{"n_layer": 16, "activation": "geglu", "norm": "rmsnorm", "rope_fraction": 0.25, "qk_norm": false, "attn_scale": 0.125, "tie_embeddings": true, "init_std_up": 0.0238, "init_std_down": 0.0042, "lr_mult_up": 0.792, "lr_head": 0.00699, "warmup_steps": 362, "seq_len": 512, "steps": 4468, "dataset": "wikipedia_en"}
MLP neurons of a small language model. Each row is named by its layer, matrix (gate and up: input weights) and neuron, and shows model dimensions 80-175. Each number is 128 + 24 x the weight over its row's rms, rounded and kept within 0 to 255. Numbers have three digits each. A neuron's up and down rows have the sign that makes its largest values positive.
After each neuron's rows, "fires on" lists the tokens most often at its 100 highest values on Wikipedia text that the model never trained on. A number after a token or word is its count.

L4.gate439:139082137151137150140095090156113131124101136124117167112113156110123127120125145089125139070136158118174133144140102187098097133156126155102118175111161129113116145135132166175116122092093147129118160146140096138103132152130158118149113131086144091133158120129144134113079175097124154105
L4.up439:119105130152150119145122112133132097130104090096136148098133128124127102132136152102102124157130149139145158133167090122108099125140174180105135157138104145101101161121088146142119113089167174171118105129116088155142170144139111130144109148168140096089136140112164100131069097105094140120
fires on: "\"" 100

L5.gate451:121128102150134159113165106159099137159146108133158137111139136136130130147135136128148144147163131164129139117196094104107137122137111117128131139140110112128112152117175132154143151142122064173094163139164136144129144156132072146097133171149123117096120113116155124117111145118173090097
L5.up451:132152141146107165140138119136128126149126117096141124146143081145131126108144115146153141104159164113098132104098176172150133125135137138110121124122126161139116137102183147126168100148135145116087103159119144138136144126097103086134117139159122122132115141119124155143087149154168145103
fires on: "U" 35, "oca" 10, "|" 10, " Date" 9, " Country" 5

L11.gate284:128152145129146169151078146133086115121123122167126152120109114150103135184140133135165115134102133089126098132102153159126107140159129112101137071121143148123154136120120106115151112155167107159122145103123127137159113123122102125093073126096104153105128123110107164093139131092133174096
L11.up284:107181167167154161147108144118123111130067097134117152139119131137105117112131117117146164107123140135112157099153113168172089119133111142079135080125134140112122117104151163105135116122141121133120160102146108098124161098101123163096119100113122149108111160124192115154140083132113142149
fires on: " =" 52, "=" 32

L4.gate174:134110123153129122146105133163116192097121133131128128099173124115153135099093130117098142121152136127134130178131107145119118174131115168142134119136127142118113138160120173145092093096110134103139162113097121131099157148105150152169128139157165121165081149126149129122118119121126128131
L4.up174:140122136135155100127112136128135142102111119144167121118149113116159132137143139121102134123150157101146149163138096155122109148090106161114149188143128122148094181157120131129114133117113126118145149109117133114109178149114140140185158146173168153156110170112133123130084093076100146155
fires on: "\"" 70, " [" 21, "”" 6

L9.gate413:100132112140152109150088117118107102147135137120138138106120113115124179106099075126137191106152173134107124139117106131121134111152148103104113096113130111155070128087140093135142171127146115106174150177111108130097170152138091153137112119128116132100147112107154112137153118117127121106
L9.up413:134136122132182107174143127109130121122094121143153152134144157148109133077097134143134129130143122111134129121140068135138136120135151116122132127135142151168115181100132097134175121163129114138140140164115162150142137115162095169151105155119139122100122154141115131113077129147128135049
fires on: " |" 26, "ic" 10, "it" 8, "ric" 5, "ito" 4

L10.gate348:175126113148121123105149147112117144118133185129140157127158133089086171136110095136161117149129136152116114176144134107152142113139127143132151133164131127111112113097147115144058092121136107097126161100136097109116162131115142131131090138111146175137102154102139143116157139099134121153
L10.up348:171123094162067167142096138093129130148148150117145140167157112095112134108073145140155127111169129152125120118140117090153131104125130142110121093137116127142131134075156120113085143121138131117143112136108104141155173129093147132111129152098145155139126138110123094118151098128135119103
fires on: " |" 40, "|" 34, " at" 8, " from" 4

L9.gate232:139130127132131127145142133183107109117113084134169118124129104124140171135109127091181173140142124119126115116104101120137083084118148132127115089156135122109124092103123078111130132120102110123145089146147105121125105144134115165152133133176140159154144144090158191111126119141106120150
L9.up232:171144125136143148170108141118117123144096090162159123072168117118147117147087126126142115148126098147134157123167122158151150136121110162150092096144143181161172121109167122108153126137097129089130085121110162120130090166126139180157151126128134150161148134103143126113110124124137147087
fires on: " |" 25, " Ra" 18, ";" 7, "/" 7, "ed" 6, "ll" 4

L12.gate329:117137154117133149136126182146129183093121137082104124092128152120138132152165149142150128124136115115137103140093115115117179114143092123140124110136099196087150121112158109120116146155129106128147101140138149170167097110171195110117124114134120162119101165123137148120125139132110148118
L12.up329:125104151138131137115117123167118176110096107097157163097138118124150173148166120137166123157131128157129117126133138168154132151109151114109130123147063169112110142133139115147130098149103088112156132129153163115127127127177139140110131154166153159124051145084134135122136120157114135153
fires on: "." 57, " \"" 12, "," 8, ":" 5, "$" 4

L3.gate460:144128109128135120176114134164109137114120119147180138133101164119146094171120082144152151120162173133152143119100104154086133169130110122112135152083133164100119118134136184121165090129101145130105113169103126118145127098159123149130117129092163141118134155150110112130109148128117153094
L3.up460:149095129111164140100145094118137092140093116116122130116122104152130113137137084165157105149134144130130171115124116091112127160119120170097132137123147115131128135155101121134114138129154133129112134114123157135164122115148106141155118138128165119092123133132097137113081056150050145087
fires on: "\"" 100

L9.gate453:108076104115154131107101073140124138147144160135130168128156099154119129138110123126160096123136093104138124137092114129130160151179165164144111136125154110138166133132085155136133101126108136166120129163133127147074086128115102127132109132146131106071105086144122113116122140129130121143
L9.up453:125160135142106146087089154087116119088148123173120127145163124127132110105135111116118131148121177125128115168121090124166176105114111126161137083152105129129125120093143160154176128072160107099132109141089143088161130097146134146113109129125062122118120122100082096122093141107173090114
fires on: "=" 100

L10.gate229:145122108148133153161132125170097111143155153118103132141149138121137103157134118128155099139118108119142133145153118176126165107156157151152115165138151176139094156151153108116142120162141092121121137131124089165114124085112120170146099142144156167152085142138119123122099118136080065157
L10.up229:116136115141108136150140164165142097100133114159130125106113153133146080143090136125136109121125124086132111143054151113139136156158159137140128125148131152132134114160149121116129104150134138156134193144119096112183124146090147124094118126117142065156126120101110144195138133109128147144
fires on: " from" 25, "." 19, " until" 10, " since" 8, " by" 5

L4.gate282:154110111122137115186103106130111195146142133093104135092181135134141135140132125151154126153113137153132104123121144108098166150127135125105142139118172133078130167114099118072151109152162128129114174118155136156102083125113136110122120132164133060120106097181109111123118109131119119126
L4.up282:187107118080091061139103125102120160094117125087132101099164121145109158093104153124123159094124117129114147138141101117148097143100090134088140098115158095079131149124120184128116137120102158119113122149136108117117141132121146159111145150136126119086102076151091126142115139125138153141
fires on: "." 63, "g" 12, "v" 8, "od" 8, "b" 4

L3.gate306:113122117145136105131130118125114164143130108103157130144129159137132108048153100135141158165161123141150142091104115185120201123162159101096117161111141138130092106123105122118148117121121113127140114144136128114144150117188121098154090118128139161114120125118130130136116130147117119100
L3.up306:132146097148121148174137167142138137091153113102110118141169109123121094118128094116140132110102123135104099163101087141123161120110125108141138151160149142114132115173154146156136157159150091178135107131136190106118068083134173136122137161115125148155078162089095129129137111111091084160
fires on: "L" 42, " l" 34, " L" 13, "La" 5, "So" 4

L5.gate162:130135103115129154117128114146078125116095134177132123110146121127144139144152159123178165087156148132147149110138092125063114163134125143143155174140150103144130145135125091100107124126143123138149150121109123113075107113136164135141114078134153154128107106113111151150158144152154144124
L5.up162:044096077101151083168104096125129119138107139122134098141138156100116098100143151110135102120114200132141087144118095158116141097123108158170129158125095139108112123157134115114152132113100100135157073108158131119172148163134112118107134090116120114116115133134105106151152171119137151142
fires on: "no" 17, " career" 16, "ni" 9, "–" 8, "ib" 5, "na" 5

L12.gate256:126098149121141099167141124087097119156126155149134120132132118117121144129124116134152169150146119115124143157079149117123136118142118087177119151127079153118159151142110146133122120173120122135105113133101131155111146138084161135148145116122130165149102135130128138152128151141099087137
L12.up256:137109119115128140146148163125113114149134117147162101105122097164117134120129120122106132164130134153170156183129099159125124119146102122119163147173148143077148138137121128087168102150092152156119126109135187153109130167168135142124139129122118149122101144127129174119100136128125118143
fires on: "\n" 47, "," 14, " by" 5, "be" 4, "-" 4

L10.gate144:112159152113153110149124167139114165121101098138134137086100131139165157145152109122118133153095142135101073112181066097139107120152094116134089095136101151071112157105142125125139095128114087124118111135165149145146117125150147135111116097121140139159115175120135150125178124135098128138
L10.up144:117132119098146131132098112111133120135108090100096127105124121096071125147171157172171166149126093137112124152112147129158131101120140098154125151116155157106146156182136104114152152169096096123106134131090131155092092151105095153159156163155127150137134152102101105123149099106170112174
fires on: "." 34, "," 13, "19" 11, " (" 9, "-" 6, " to" 4

L9.gate109:158129115154074118073104117084118161135123161125108125155101112146119169142119112128152132123136140121143103133146123106149197148131175116185106142146128173136121149114067089126149128131112100105171131087086169140139088108142141129109112113163079151130112090113174154138122102133152106120
L9.up109:148101125168134171123132136071114137140124158143096113073197129124121126147160115134131111149116099161157123128107082153129150140085114093113119118174123164144134110150160089119127173152165113118160108121097177128154108119120118153128115154153119097142131131107101125131118120167152118111
fires on: "=" 84, "ography" 6, " listing" 4

L9.gate264:123155159148093128160097140126114158154131138131203123129139130106129090090161092119074167160110139135127124121147047141136164122130138135129129141146164162128117107135100120125145098117130118107153121101136121135138121113159103099109101123128116085144116121110122085072130141157144116116
L9.up264:131124104107111144125143150162140145080144154096114143090136140133133105138097140095170162131144149052112131104116126132133121137121171165097128139122086114093150130103151133134097143078080110134094162136174111100164138095147140127180120145137174150101091105124157141118108101118074125143
fires on: "L" 31, "'" 6, " l" 5, "gl" 4, "gn" 4

L12.gate117:122080090127135179116154122151109110136175120105099069110099140156121159130154150120137148124097113113150127092105055136134123153152137118122094129139176136108130095152113111110155105142122114124126131129125120135095097142083145118131129122090141141123149114136147121119114118142105051103
L12.up117:121118145139123148148143155143130120106102126134169150104134123133119149137134120159103102113093119102194094144131192112092093159115160111086170103146150145169162148152156105134106140091100127133134131098107123103107135153118138083124156108153119104176138152108130112142086153146106145139
fires on: " and" 24, " from" 14, " who" 5, " at" 5, " by" 5, " to" 5

L12.gate406:153102124123096136115161130115096135118151156082105060099099116153143112168109131138151115160126130122109126145135078095115120085120135107168128118172111136078136135136113150133101131108109113171126127165130129118134095160133133143134087076147151143131094106150152136160113131124141161155
L12.up406:106127117133090083142148176141145110111185133080135168113090185118080150130103136124159131138110141141115124124184102126109095098082100135143099129153131101132104100155121106124105130073098105141128095131113133103137132130122113145136096107149175149078103124106151147167130118119125112109
fires on: " O" 28, " E" 20, " o" 15, "C" 12, "O" 4, "ti" 4

L9.gate96:118082103172121131117105172136104132104124121171105139134136108140077126131113139120175105099120143172130126118148107156145125131119129126162119102134070136116099112125162109168091112118110096109129157153104153125166141078148140108121113113161132133131143127098145160146164126132095154135
L9.up96:125149142138138108091117146161118128100090124090138182108069078150090109122099135109170144095101103154161118102133141121126094119122099129126116119117097140129089130107150128128077105087073139114072163177153119134188142129142139118112141097139131158122147140118162142149110113133119113145
fires on: "=" 100

L9.gate445:173128141143125111158113140138102132107098159121164137129148098079089157153179129129117170147162147182110148151132119106125108115124135108107142092155100088150107123152119094139141097155146118122119119132129150134139127137101105149110082088149147128138143154129138114115128110131149131125
L9.up445:165134108146116117147102178163115095133075114134173129166164122140128134155141111140131141132128107142128109104130126127143132090102129142098172140138127137192125120088139115114142104151140153103096103146162121143145117156126096118120138135143139118136150137152137130113101129159162109132
fires on: "|" 80, " |" 17

L11.gate475:132049127122128134141138110111115120118129131128120105144161096139094136146155150152148127170061136151162152138124145105146177112155136102144140154140142138129110127157107091117148111159120105090104118110113115147089086140082171145151112134102121104094098105121110148127107111088116109133
L11.up475:078148136152150114132111095067115162142112137129159120112078130122112124088130105116156116152124153121135080130126126157121129138124100150107117091107127140123171143142154147108137105142096106158117104156104148095127153123097130113142150115144089109122109191130106115130131092113111093143
fires on: "," 33, " and" 25, " with" 9, ";" 6, " for" 5, " to" 5

L5.gate374:094076115134147164092076112142112150122159123162132110102171100152114166158125144134128130147126135139127133160148097137160144138133105137118093104123156125139096155132075089092136096080114128135182151099109114157111137135123096107141124135132155149118111121110115118121152093122106162104
L5.up374:107126104131122153115151130118141131126133092159158127111160101143124118158117130181145144163123143135110151134140111120138135146143103145089101120114155149126130165070118096131110100101123141112148149098108128098102123103074114138135125134143169082075141102099114130121150079155117183155
fires on: " =" 100

L6.gate456:123113078130170174127113147134116149126125110119142106130136166126113134161162151087163135110158140133131138168126134138062176163142104133134136137079092102127166112121143110091110138119142142143144114111117095150150099125108127109141125120170176153110156111132139117099108144124161136124
L6.up456:142117109114113130140122113141138123125118082168140148130143092123107095091103140109118145130119128138130150100118078118131145137145147110144155146143155082142146085134084108113154122132109154147074112109117099093145143148151097110152118115123136109153151122118126140179116156126122181170
fires on: "ne" 30, "ni" 12, "ment" 11, "na" 10, "." 5

L11.gate374:128144146114144122132156120111123132098142095112156108109124144158134147144157086146110097156121095087140111145115123081158131147129081113119140075148124199126090129107154095094131121162151097134144138105125175165160094137113162130171146137140110145202100172109132124135135146106097121161
L11.up374:128109114147137160101101136116127142099124090103082150106140144161103123143148117196115122123156103131123144128112134074078162163137134154136107110155120155121129109152101120138105143116110138088152132152133156101111117129116158118176177143137131174140142199127119122100104116128075097152
fires on: " as" 28, "," 28, " over" 14, "-" 11

L3.gate67:103053098116136098160095112147086129099102147097144105129108129174106131096126137122111115159099158156106143118152142090170145175142124094129108125173108151131129123182107151123167068132158142112120143096124130129170136123148062146093129121092123109130130114181149117086162151169081089101
L3.up67:174127091151116107102124141144111138113155142119171120150096090139121150149152147150131119128108078074136119124145155159185139122149130142125160144139120148132075122118187160106136078106131126114131101133153125117124139105146126145117121140108107123116136117113127111086126189133121070154
fires on: "G" 42, "art" 9, "B" 8, " moved" 4